{
  "intermediate_size": 1536,
  "norm_place": "pre",
  "norm_eps": 1e-06,
  "rope_theta": 10000.0,
  "attn_scale": 0.125,
  "bias": "none",
  "tie_word_embeddings": true,
  "parallel_block": false,
  "max_grad_norm": 0.5,
  "decay_fraction": 0.291,
  "train_tokens": 471700000,
  "max_steps": 7198
}
MLP neurons of a small language model. Each row is named by its layer, matrix (gate and up: input weights; down: output weights) and neuron, and shows model dimensions 256-351. Each number is 500 + 25 x the weight over its row's rms, rounded and kept within 0 to 999. Numbers have three digits each. A neuron's up and down rows have the sign that makes its largest values positive.
A block is one neuron, or neurons of one layer that tend to fire together. After each block is what it responds to, as a language model described it from the Wikipedia text at the highest values.

L6.gate741:465501502497460513518535496507492512501485521544526509533487537476497529474457546573492522505503518532496460521507574500519472522491489520470450491499485478509452459487469458523513522482485491471469508489477507558490525565513515513523484475482482514498525481469507507489475493494448528500
L6.up741:471477476456459495522501485556497521491485504496513501512491468440508519459512532483517487487481514540533458535552577462492489545527488503521484464550528486472462500546473513511518491484508486475528471453491504484466537488491490528490514519514483555522506517497514519544502505486480511521
L6.down741:500498456513523481509506489493470507495497526513498519511488533490535511530518515521426513504483482482523532488516524480453495547508501492490468485483505461515490474493516519484483470512499486517485505522506474510526535506523511498502519500508462528494484585509485472492491540491535513511
Description: Verb endings before complements. Final pieces of main verbs split into word pieces, mostly -s, -ed, -ing, just before a to-infinitive, that-clause or object in narrative prose (tries, decided, announced); also "after" in clause-opening position.

L6.gate668:537504473508499486488520475492470515506515544445497516492532490534497514485474518517489495548472529519490481492528530511502465486521477478529470525456488539485507462472499590528525493531497506522469478512504488493488518495522524537484477526452460558518528466532525498515534491491516473461
L6.up668:473493501534496482518527519543460524490494455507510513507497478514504496498552535513499493535555486512486495567479497516494464484502497468500469507485502478508515474480501494461525504504477546530525478512497512505517448474492524497484528494528537494530486512518464514476495511516483514534
L6.down668:495492481478487532483490498498483506487484494469550483493478478500515534575535484472502519505471472482524498501474447513512543451528510512500520506481497524465539494494494497472513533512548479441491495532539534502546467528480529480475500510426515449516479478479483511501510462517499478484
Description: Partitive "of" after quantifiers. Mainly "of" right after quantity words like one, some, two, much (one of the, some of the), plus weaker prepositions and word endings.

L4.gate9:486476527461476488476474494450510487471506469489487476466507506533510551461562523479491527519520472489505504480499485507480482536479499541474457511517472511502549488515494481451480532534516520499511500589486514475508495484558497514498517493499458535463507502479506491441472506518529499516
L4.up9:478482534460503493535502504459501487481538499480519526519525521509503481458513557460536523455488522503476493512486529470490465471513519523501492534470514472512471487485498498494561524476540533516505476551486513470485461523517490525500507470532491542461531538525483480485489477511454525530
L4.down9:522509518441489518532519490521484517505546500460525473520485480487477476564503510515486482500540510511479484493487500512497521534565534481468452506471482519519478493502505517502487479505468475440486514502482480487505512539489492510532503475521501508483515462520506485544521458515501496512
L4.gate1115:475461520536540549487475478493500464538527496503517497548516487519538523489510498501518515519503494530475536457499508515483472515506516514479489504502531491510553465492466491511505506512505496487434522498503520520494502530496514443485472520529485473476516487449460459536510460509506488515
L4.up1115:490506481509513532504516503562462509521523507467518508491516514503504550519496482507488508523520536495484501500486512478517495529466512492480475534509509517485510469515520526493491498508538513449528496506502480515538554499558528503469479451568529527499516495465507509497488510476521485478
L4.down1115:508512507505498459505552488532470503549508485499496497513492541502526504506495504501484477467498478481516536505561494453496535525514523501496470437515503561496493452529504528510494508487528523484464523474480504484470523504531538531506535473524485490459548505476465480558471535485516495533
L4.gate1243:540519476509538558499498507483519483502494535471509500525516473546503538522532501461543503458508475512463474549529516466513477534495557488463470494485538502500544501495517497453509480521490507556478531463469522482519551540477515460471549477534512523539508493449525520454452520521484522496
L4.up1243:506495512513516506469514481481498515517485532481485481481453490547535547561536482420479521514465483510462529543478443515478469467481549487479555513471521519472509526498514533540464511501517478527504516468518505501429499518478498522499512540567489492547507534473524533486509517477476521512
L4.down1243:474506504490537478542478473512521491490485537504520455493509494476500486505504511509446478459472432519482441518510486491465469458500531481471512499481464472477545475521500489549495453484502526503509457498492469539521502519558480564509521533506470466496496503554489532485523533501487548527
L4.gate1334:472500463541506502572463487526527439524532538504514522519497503522511540516526493514496488523503484512500491481506498463442455487546508500484501512528509508559529490537442493531477481515533494496505499479488489529519503530539496509501463513514490502506527506483501519469476516505494491491
L4.up1334:455477483503500537522496483492507469500495553494503537530523537498534532522543494537513508508503499529481485508532498494499495489500528491478492528481473468520523492510492488529516484495513510505505505523470472525517488491513532550528450534511503542472508514519507524491529530509505491480
L4.down1334:494510508525508515492539509526496494487519522463503517543523515488521512507469462513471492489500478509481536519530492501495502491531545468472468527487520541488499499506461490491534489503503514490488503526465526512520490492491539509541485474467518506525500512521459482480508505526507506509
Description: Completions of to-taking words. Final word pieces of verbs and nouns usually followed by an infinitive "to", such as attemp-ts, tri-ed, dec-ided, n-eed, in order; weaker on "on" and similar endings.

L2.gate167:535463505511511478466509519498468514487542495507492490565464476545495520514519486511466499517498519474527536498480497500471503512499469493542506492507495506479486544492478502484476520486517550451486492495567466534477495528480518496513508473476498516500534502532501493504540490514428519496
L2.up167:483499531522475513541551487482451508486528512464481447537501541525464493512500511506486499518515502531532458537538488490526519496509499512547530472463494448500541497459510481465542489551533508475489504497463510499514544473536528504473510510436488490520508540517470525492468516583484524470
L2.down167:532517516438484535464521515506502506516542532501476494518589495511494484472518496499513484524521488474489532462500518519454531457461423509475480488478465531530494481517502506501487449537485499513463524497495469486529504499514475498500491460466495511488506458529487506439488491505471481467
L2.gate228:501511476512498418507506494489484506487478463504512496522470497510495488482480538478480490463515506500536481471507500498449484498482488439486462488522496515522527517464488478446468556536466537500451489475478523471472444499505541495511536487505539477477502485551455515470494498501509471495
L2.up228:527528492474464522490467550500488495501479449515469496513527505503491503462506487461485475483495525515495516518493515493464508539512482467476504492494486467539519459521465474522492531481494535517501519461513475510512482514475531507476478524481484531472495455502544512467489491517459484516
L2.down228:512520473492459524487454533507518459526515491532518535540558488522503506456479545477513524523451467478498505468478516504514486544481503498483535516491517498509533499522499471500469519498507513495512501507514509466506486504484509472490499515461502499468508484530544518523503500514479472501
L2.gate354:493526549477481445463464558489509521482452503498502473497527505484520518571467510506531488500537510530473507479492531519493479510501529495555499497519510493493491491473561479470539515497503524495505477504514506451499516508489498496502518513425526511502534490490504475496515502477541512502
L2.up354:534497496515491515486481512513473559505487486485515522530527506523499531503497527538493496502488503462490503477533492511477525538481487532543472514477493477496517530474499498509483493471525521461473486454518485528498518551493524474468519451540478496499518505464526527508490487537441461518
L2.down354:524550474533474473519483458487508473532531507517536477513504454485529557462503502532536492486466546514507520510456490541511491508524521491538450505481504523472474530524514503479512539517515478485485501500489482556500459537499480527535466484496461508492535488533489496515506507468476489504
L2.gate1052:492437525487480507472471500491507502518465444514502501532509461499491492461497498538475477518500532550534516521473500438488487518545484496498471498472543504503473508532501530474511481501525495523512493530513496491525460522509512466484497511502460491480496490523485492493519477498475516494
L2.up1052:516475540496526488511489483528515510488543523517516501575476495493525517517516505465548487518527479485538524467495531460513521524551483518508497508514484496500487463495493488539556514495491542509519503497503488524485425489500470489520425512450508504493537504522462473502501462477525509463
L2.down1052:518545516510508533510497531504512496487509513504509472523456495476518510427496507494535495464532461460494557467510530491535536478542482507486525515525449549443484500494494485482505510482505493502510478460524509532485468515501455514528433509469529449547495474471527498509521494518527481500
Description: Second piece after short prefix. The subword right after a word-opening single letter or short prefix, such as A-st(wood), A-ud(iences), sub-se(quently); also "of" after one or two.

L2.gate289:492516510462469520538500519469517548527490505563520520509506473502461493523512444486478461460472506516499523517499518479506472511534484489465498496551505468519537485493497482533503500483499490511509460516533500489519460475517522523535472468474509484540505501518500429507508486495503517519
L2.up289:466500459491539403499502534518499459533532490517506503524448513509511479482503484525495477481514512507546450503556485514451517534533469512482534518496474489504535500533500492525486505468481494483525516488536534479496467522491489508480479493513524490535500505466546501521513487483527528476
L2.down289:499504454504511497474481528502498474500483484500458470533471497543530525516491507557518534519469515526503511465483488534408492498483500512521526494544486462471465472488489515537527517511529487464487522476479476525490494483477489492515484523493483489511520443482520510502515502501568479497
L2.gate902:488461539504498526486473483470501480494463513472477567527509487518467452499518510434448529477499492497479476499503515496458478505518482501466493538476476490520525475542492507496513535469487522488508498472468483491511530513470528510488485503533483464533533485470501486532495512544500472486
L2.up902:494499454515470447476470542484527504513462475522543472495515503490557485524501516519482493483496495538484488488486528536498519490509481480472495500458436474541497537484522506497485529501477514534506494465532521478456512532486481516480463472500491466531518466447477467473499513512496446516
L2.down902:507540471484495467525507498512486508474506484492473500541473523499537519507482518554499502495476482482456495491516462518549525535520529480453514491490470431522475533481467502504494471508457515479520506464502502494476520509496439544462504499490507505549488505510510512472504502478508485513
L2.gate1311:476503484461474522455541490545482502522541562478534522518496488505542506530499504436527495493499530478516486480518490479511487486515502461521483508511481471526519472475517471526495483494478512472519456473503484493489476458479540578513473514486521476484490495504512502490530459495500495488
L2.up1311:487511479509525470507516476528531505503533503489465518511514542518484520510480500473528533529483522485503549474512464524497523479509500465513513456524458491525493516505569476535496553481489507535494489508515509519460505520480521489529502485502539537526495494477454480485506514482493542498
L2.down1311:516505523453477507482484503497546496536481482542476516478534524512493532427476478515532477489489510485503493498487501505541517482546478490474479499500509492467489463512464513462484466506483497471461520507488497494516477509496485495487491506503494469515456498510488502517461506524500466491
L2.gate1412:495452532507498530467528520545504476476506505473512526486540465543528513496475489504497523544513464511451471465494500488498480530496488522482494503508495499478498511451486447505445510531516458502455494515544501453515501505490505550452511505514492503512527486491477508489542463495519506501
L2.up1412:478477514464525484481495472497534491541519475483466480506506491511546509515513487516495436510495499493481489445538516528468507460508557479470485458523475536487489531508492499534518504441514516512491441476468521505493463529507484522537490496492497503475466502432508490516501479517477518488
L2.down1412:481517511464498511507507538519493441504483502492479483483512512486529483534505507471522497534479500525490487509525531505504488494505504521495518497488499546518496503524529450511514523529515525534528549422522493480485528502504507569519461498502436481498440482468510488490520547511495492535
Description: Word-completing subword fragments. Short word pieces that finish a word split at an odd point, above all the ts in attempts, also Puz-z-le, Che-v-rolet, App-s.

L4.gate501:515494476471491539493491524479515465539501490524539522508453479502504507500452517532490525510518549507474561508527546502479529479508456507514495458520492505513532445511449487514483503481473501502489517467507491485469492519505514502525531498442494523549514520496530493439497521495491518496
L4.up501:535497468500484466502500505508512467503505468515496487504494476497507487482456494490547531499472526481513501465497511449481453507555533518491518493512457485488487539516498505546510500516496505490467490483511501527533544494467515474514491549511505504481439523523474479512506526508474509481
L4.down501:468502537460455522521531547515469493486502572506500493490495486459537485460485491480504483523526529476482512529504503473445519486509507527522472513495483537485465487491474493484461509503473449516497502484514511483458475462500524512489501483490507503564485557483478499470465465481503442485
L4.gate925:548478487505497485528486504504554500541512484521442484508517466501553523505457520483513529501480488480453513544509481470508539528484473493506481474510506553496492498475468504509522525446493519452509486519564534495473503496509494496497484496468503476501513527514526529510488507518507452543
L4.up925:556503515472496477491505511521521489531533503460497539561488496511468466458520532502501494508537490480519521496507528458483483475472506494526493490490470545473552461491528497501507503454528492502466494519487546532487531525474458460511506519497507525551493472541500514509507498526512496493
L4.down925:475494490498517506492507488525492513519487512506493521514508520543498500478493533495507505477487514481490485509488478464529512494456430489521506527462481468476491481510524503482492419495510504567494512533518493486502474517550490483545497496529528478523498556498513497508527433547479460478
L4.gate983:510486497491505522511519540495498490499555504496524533548504489484499493533499540487521504531514518489453530549492550486494468464512469513503500529465448522535515510474469459476484511435488478471464494486539563522522509433485510465509461506463487532501510512486555485498500492534540536431
L4.up983:510509463520480502489522530507483486484511523490498461466515499516517453502487539468551489520504472513464539527480492492483530467474497511501484481495438514505499501487510465453517520513519484532529501509543513523461519485444520499526431505462508488484492505494527488501498493545478535482
L4.down983:501477515484466498505495483488488510495517560523488501498497490525494457525473522453509431553467511458526529536508501465494509516495470484516513442476462513543494495483534497460514470515499487497489452523490499487504529468501484489506510503499491485531523489507532503525522481482494483509
L4.gate1530:506468507517541459512518524490546501523509494509493461533469497527527507519537552458542514492516488527485502545499533476444501530491475554526483540498482469477533475528506509518533475509510475482497444502459506515491478481496478476500484540499520515501508524494487490486488524510558527506
L4.up1530:493491501503531498505530488493528540517466519518481519525517523503519491527496470468500488504525521539450528519512503468493508469511504504501465503487512470481486496503490503482473499496545512485452465517512512487524475552524507475476520455489505470532493493495495502489485516516520482491
L4.down1530:471462507458454479509496511514499492506509480488480487507477520516590513499506494516538489497511485446549511536516492485476456545479491496494514489497512474476513458482528497489501496495499511545519515567515496483478480507530552509487485516507474462523471519482549478536520519528497515490
Description: Partitive "of" after quantifiers. The word "of" after a number or quantity word in a partitive phrase, e.g. two of, some of, four of, part of; also word pieces inside personal names in tables.